Part of a small language model's weights.
Size: 9 layers, width 512, MLP 1792 GELU, vocabulary 16384, 34.4M parameters.
MLP neurons of a small language model. Each row is named by its layer, matrix (up: input weights) and neuron, and shows model dimensions 256-383. Each number is 128 + 24 x the weight over its row's rms, rounded and kept within 0 to 255. Numbers have three digits each.
After each neuron's rows, "fires on" lists the tokens most often at its 100 highest values on Wikipedia text that the model never trained on.

L2.up1642:167131138113127139154085122162120073150141146113168126174139121123174141130135109137064117109124095061115145124111145140101102156166180160139105136139165103085166113115109146137079141144125114088123146166148152120130145120162118173111138089149108122129134132109120127092116135133098110129095114134115122130143151142128152127115136166126087135091122126100109157161111092120130114149099
fires on: " of", " to", " in", " how", " for"

L2.up459:122157110130127138118124149147124125123130157137116117126115144104102178132075123139076095076128118139117118116120159116137085104111122095126113193137133113129133095140147108133144163132108129108125096126157123099164137127121127104157153120111119105120147100099126125172143096164139178126151104095137131134129130177121110122147148103125196138132131159158138189135104128140081129124102
fires on: " of", "0", "g", "ic", "i", "oud"

L2.up208:133087139151128124143136118100068061131167149097144138186096142135126132143125086121166133138171101109142082094107127128149114108133153098124132129130123094166139073121136112137117168075145097138139092157111140072131103174168093103145115100139171059129132126107162074121131083141125110085140118123116133103110148141129084133114128125107118116117160132172141133116078122117119122111108
fires on: " v", "ps", "p", "d", "1", "un"

L2.up1494:124154151163140117125121135109098146141143152106147145161116111128161129093112138094119141133147139149123122156096140146085099129117112091152161106144120116110146136109139098128109130103119128089128125126151113131131136131109148159123122093184143151121093085149132117139125099128076185097120144125168108122091142100182141136120134126148062145128115132144142065164098122087111119133087
fires on: " that", " he", "f", " I", "n", "ach"

L2.up455:109175107181142138128127159150119134122154123139082128149122137110174118113153124111127107074156088138146163096149135137137146099138164153121134139128126130164102139144120097127064098153096109150147117139140124113161127083140096111076103117133142111158074108139144131115059095143061173113125098140138138121134117123130137147061088121107152148138149133101161134114090120136121099109120
fires on: "m", "g", "9", "b", "0", "v"

L2.up1771:087154108126136124152138133109138097134103105146154110118116116149110148125126154075117164155134120159152152144145136138099079110114122110112147144126160137145139106136119150066097147122160143141141134126168137107101112149110106094135088148128115056121161104157111148143105088141118119161139109112112105123169116139124094123163165135116108146085165165149153141101106161080098125115158
fires on: " of", " K", ":"

L2.up1657:131127104107140129159143109140140124144128152148146106138097164127133135108116130089134153128106093144112129129149124150135124116119152119088171105139123077160135138138125158159110122130100148150147146102117091125144126128102113094147118089107099147102119102085166116100126084081068112121149136122130174141098160162096095170119188117102169146131154152128144149148105114152109120113121
fires on: " |", " of", "er", ":"

L2.up1252:119114112129087126108116161099145092113173136129103129139142139124096102126119161121072129133145110121153144110145125131115177103116113111147097124142129171134130129162139161103119182145112130126116141116097105111113143196172182129151167151120124125084158115132125145160096152102120140151105128170117109145116111167102098100090125139136130111128157135133130188148113131110120082137116
fires on: ",", "ur", "z"

L5.up808:139126128128120117138115171118127117155113143156111102107137090147194147133126180142132122114148090112140128132149111140099140137120139111126147088131126118088146106151170126141127114120107090150149060122115129184084087123137092109119148091122139082121091116119171086130140123136153104147130116139136099086095130136148112103123143153138132118154154136136165135108106110132064140097137
fires on: "1", " st"

L5.up1741:127148092127120117142119155141167144128113108154126113141134098135089106124138120112117141117103145142144131153100127103092087138150134131138094135114143117096112116150138143099109124138071137206118149165162119158134126162138159156161116147126141113127120087113105153087081125138062100144156111161162109114095120098158131150129132110145120151141110092130122149111115147133126120138132
fires on: " |", ",", ":", " USA", "):"

L5.up347:096132117094080126146137148115138107105149150173163142097128140111124124119134174119101137144175113123116109112128155149111114117136128127090072120131122081141161105119093118142100111106132105107102115136138137103102113123108102162125130101096121102142110106152140127167119117160122114147104127120123104157175111153154131154115125107151120092108167128138133098125138138124096129106135
fires on: " |", " of", "um", "che", " to"

L2.up1523:101096118118075101113119126148168107132117112144168104139095118192151118135119048099149069151108145113138133144104139132153144149166158126137123153098110078123171141138112146109081102105136102107169105135128144165130083145129120127139150125165143146103110107085082165153119109129099146101122074137151148143144116173120133119134091142147140103114071105112121107139163158126186136149117
fires on: "0", "9", "8"

L2.up1633:138153156137086152117136135148071124154128179075135161133127112139114187137101125126149132148168072164117107142091130131155078142114149142109125127088150133094142135155128092124087125164151179075100124156115091122105101108157131093129087158132092150118168137138117156088123123091153164080155122108130084119095110132142097125130137134120107123126138128135189173073134108133122090108179
fires on: "://", " per", " in", " (", "2", "/"

L2.up778:133117141122133130150134137141144108104131104123167110148115115091108108126121143135173156151148142118134146153170135104163130165097116138107152092082103086113147128155133134161169115097130134090165149169132120065153169130131096145175104106147127156112095114124154138120138108174129093133150143153109109095151117091121113160184108157115132152106128076150125170159117116115140125135078
fires on: " of", " by", " in", " to", " at"

L2.up1030:138115096160117114094139126113151132138150118136145092130125138118108129137084141153157147157149108074120125151093134106116139163136118118132171114101083125132118154123099129124067126133149151104118125147179135115132124129186124141150152121135112110119116108159084166116120136160090088136109132127097053076153119125123156098132100109085117136112126112126144134124143135120131118139118
fires on: "9", " to", " of", "0", "4", "6"

L2.up134:159128126146163130122132123133125169143123132140135090121147138115133129157154114122108147145115145153134126101141109148092123125101141167092150123178083132129131156136127116140111136148163157066155116106124171127112147114133123100150111088090136125098079106149097097155111157121123123132133168114155135158159103103085154115131128157125142176127145135126136122163122146084149109153129
fires on: "2", "1", "0", ":"

L5.up273:166085104091116129123139147097129122126139173121135127099167155128124133124123141139126133166185088180112136102107147142140153138110143153093124123084135112117132202152110106141082152107103128123138119115140061130098154123130120113130121159101127087111099126125092113132088109115121092128071150112132122131172140151111112132114145141139110163114080119136127141133135078099064095122158
fires on: " T", " comp", " t", " Comp", " b"

L5.up702:120137118104113113132169136146126166170124112117158100168126109110104132105113125104128116192127097120125103116142125119146122145134138116113127071119128149148144132140143119134049112146161131180127112134136138120086130134140156160178137143128139174130082157108115142129099111111137164102072155130143157106143123105186156121141129115156113104093106129170122134105144183114141110177095
fires on: " New", " High"

L2.up394:136202119143144116164126167130118116116090142155083130114117136108125162145090145119146121143140136109130163109144142134151123148116141147150091156131139134123150151085160129127183114142130117152118109094139080111141123102072102093141130116132125129180175125138148152107142154107134132107133096136156123127125124112104070109117116105127124157158102163151120126125088165088142114169141
fires on: ",", " such", " as", ":", "),", " including"

L2.up156:160131155145141111135122190139171084105129108165106183118140164115149121116129127107116166098107134185142112152089125111082119119131121104099113091153149125136120120124133075137130131119159122142143081143100112152160127127147121118163111148138144143128157156102095177146110150133148119107157121104112107155135124149105153104127136119138096163150126131141169081136135130116119110127135
fires on: " of", "ic", ":", "y", "ed", "g"

L2.up1732:110085074130142080164120153116128168114091080105132138097147092091151127108105129116097108124136126087116171162157158153142134107114139136110151119115117110126129127131133108119128096101116131174138107153108127111152134117086158122140110103120118108152148114142124119117064123096076123065146143125114180126093141119096137142136139130121183128067083131148187117163132142163136125153101
fires on: " with", " to", "|", " |", ":", " by"

L2.up1361:142122119128156155136120125141131146129087112148150149099150145133130133131125133086122120128150134127158106119172181133150097162135170135139173100128203086114139104124120160147111150119163096164115121109135169135143154130116125123106125148095097115132137112156126124152125148131103145098156152146152078129158139126155178123159139155165104146110132103144120123083112165093144141114111
fires on: "-", ":", "oc", "enn", "amb", "\n"

L2.up395:136144111108151138150101107097123155153139139103124136137142150090138099152083137132152102148120123093083147156070134093133135105081158129126114140135126132108080138135107125126148140141108159115123160132121105121099123138083138129149142109130154119057104103087149114149130127094106104135131097126161097134128124145143134111112158101129131141153135142134091128143140105198095124127120
fires on: ":", " of", " series", " Year"

L2.up947:122123127155122125116103126148112162177108142122141148087083120109121153121082117122081139118097183112129160113089140152130102133126118138090140129096149182132097096133175133124132142114155120162078160154135119133137110149135135139109150120116137125165149117115101143122159125099097129131151085145101141112134143126102170151123149106151128124130163111165128099136144165127104139117126
fires on: " |", " that", ",", " |\n", " were"

L2.up1353:141143152120143152138130171177107117162061150144147149118152113139162116090109138124129079129173096155133127085109148125107119120117139127147139133121112156122145116136126104149130141144152141184145171123125155096124110111111127119089145091130141132141124160144159094116156125103148144148165162116108157124130127112144145129144110094130138097116119143156137145136109134122178117095122
fires on: " to", "0", "i", " without", "r", "eu"

L5.up236:094108126143145137123152134112137119122156153110111112112116125136125117126180173123128144130099129159141094107104112173117103141113123171131134131141092083124121116143169118103070139105133094110180113124091134100125145187114099129112081131135169123127142154120163139129136100102133137097119094093104123092118139131131159159131142136134107087095107147086128133128132107067118127165158
fires on: " |", " Sh", " Se", " Sp"

L2.up1312:132122149149134147132114120123148128148171147109146101129152125098126179109119139126118141102121171195113118141139087128121111144090174101103120104118113121146147106141170129129160147113182102131096117101100143128125141127143115128098109099100124114117120139113093112114082140096108131103046102127136128104157106138141150149152062144122120157148104107131144123153149114127117187110105
fires on: "0", "ov", ":", "ear"

L2.up1355:094138140128168179112160151151134114141138099099158093103165142147160100112067124149118137141133103100170098177138101145160178169139152159138151160121124112096115139141113142167119101114140130096151101162138116110124156147118091098097162108128136066168166137108138133120138131109083127134138064142082140125172127100109080126113143128125107151150066124139137097144137140113158073096129
fires on: " an", " to", " not", " of"

L2.up954:143150122157158165138118112147119141141114109164125175092149150161114127119111077123165089141146110187119141149083124080125088125100157166098136102148103133118089127137130127121130150139184117127139157130164107113127134134085137146217087151114154119082106159134110177095111150135179102136144119131150078134150143132136160138122092110107110167144131146102141132142122122111103123159100
fires on: "g", "ag", "-g", "r", "ic", "-in"

L2.up1502:144132147181141139102128120143110118100116173160169096112167138126094134138180120086116138148164147097129133112108098076143112131156143138168109147159113137086101178160121163098069145132106136133171131118142100082136145120106136145166104121117140118099135144143185134084124101148137120135093138138191089110114160097101151156131125112157124119136163107124143108174134165159111118139104
fires on: " of", "-g", "-", " G", "–", "g"

L5.up1164:133146135109125123152139089133143147197137164126112084150118076144167120116107110123115138141088154154132118130147121140134158159135106164119140093092110130103118145137103119100141108137109125162123162162107145148131122090132172129091132097103145131187139139110084136152089149136123106162124117089124168151157096090102144118113144179130122130091106129174127105129150152097157119177139
fires on: " more", " New", "A", " \""

L5.up1438:078151149115089135158135133141134131150112163091170151122151137122094157112122111129124112124096115146146161116135148149122078101138126107142133113109144114117117148142108097073120163187139114136122136093103126108127120137139133101113147107137113076097144068106106134140154171095134105139061093139140075121116144104122108104156119158110090138139124116127093105132132132086119185147102
fires on: " in", " In", "In", "in", " Jan", " ex"

L2.up1191:102124153067109172153133130113117089164138109174159104096156172104124113115158139130121096140145126082116179111150110113152139142151106123108115119160123133162136168122101152143112146167115136147101166151115153149125080083172144111138159115071137116094115117118140099160143183114112149140133147131112126128162116124143135108157127120145132130125067133112067170146125104119155124099120
fires on: " by", " into", " via", " By"

L2.up120:100140146139120130092125112122142150122112172115152091153127191095165084108117157136093134123149122130123173083174155150141156132163153180150074155046126082092133146134119162123100103128100119105121190145148136149126115142163182154122122121094170095154079119091124106123117130081161122115116114108103156163125109118138146101144097127144124118133144155152170139141166159117135110130115
fires on: " B", "b", " first"

L5.up1311:086118156137132145171140146127131118130181132132156103103159152148123084138096181116103131106148110080146134103121103104125169109096129130113112142111137116127101110167118132156100091144197079113156147131123128133078111130164125104107099141119104134183140150076111110130154149115152110148127121106122110155147147108123114146125138129101152143159131112168117102133148105117089109127118
fires on: " B", " \"", " b", " top", " first", " Singles"

L2.up1754:125145069142119103119171053137128155117164178118140111118133125128125105128131116141114136122135106120124156105109141131137081125122138147115161077126127118129096123165099116092128103159135137111063153126116139149124130161135105137112127127084139111151097109125136134148134069168105109133161099133142138108140112134099112107098133113144125103111099154142129151166117104145109161104100
fires on: ":", "en", "ing", "er", " of"

L2.up1254:142168089132116105139148118101137114106171148189101143117124133114129141126116129080134145096108101113105154133156078103153071096132102121113114108114151129125145191103159119138133113162159110132108143119111117082153115136093132131148143120103092107168048116120102154128122104134084138169122135135147126150123138135110161100092099125153164133098132113124102073128125106204140149094151
fires on: " |", " of", " by", "-", " with"

L2.up1251:132118137176119101139143141085094132157129147117123130135110134102125103108142178119106138120118090082117147147129124103119141144120127136122104107122119161140116133137116138167108121138113117156118114168133120123165116163191117143092096120090120144110136154140145103132151109149111123105060134114095102115139114120119111140115130123118120124108143125114157126158151153100135109119148
fires on: " of", " to", " ", " for", " on"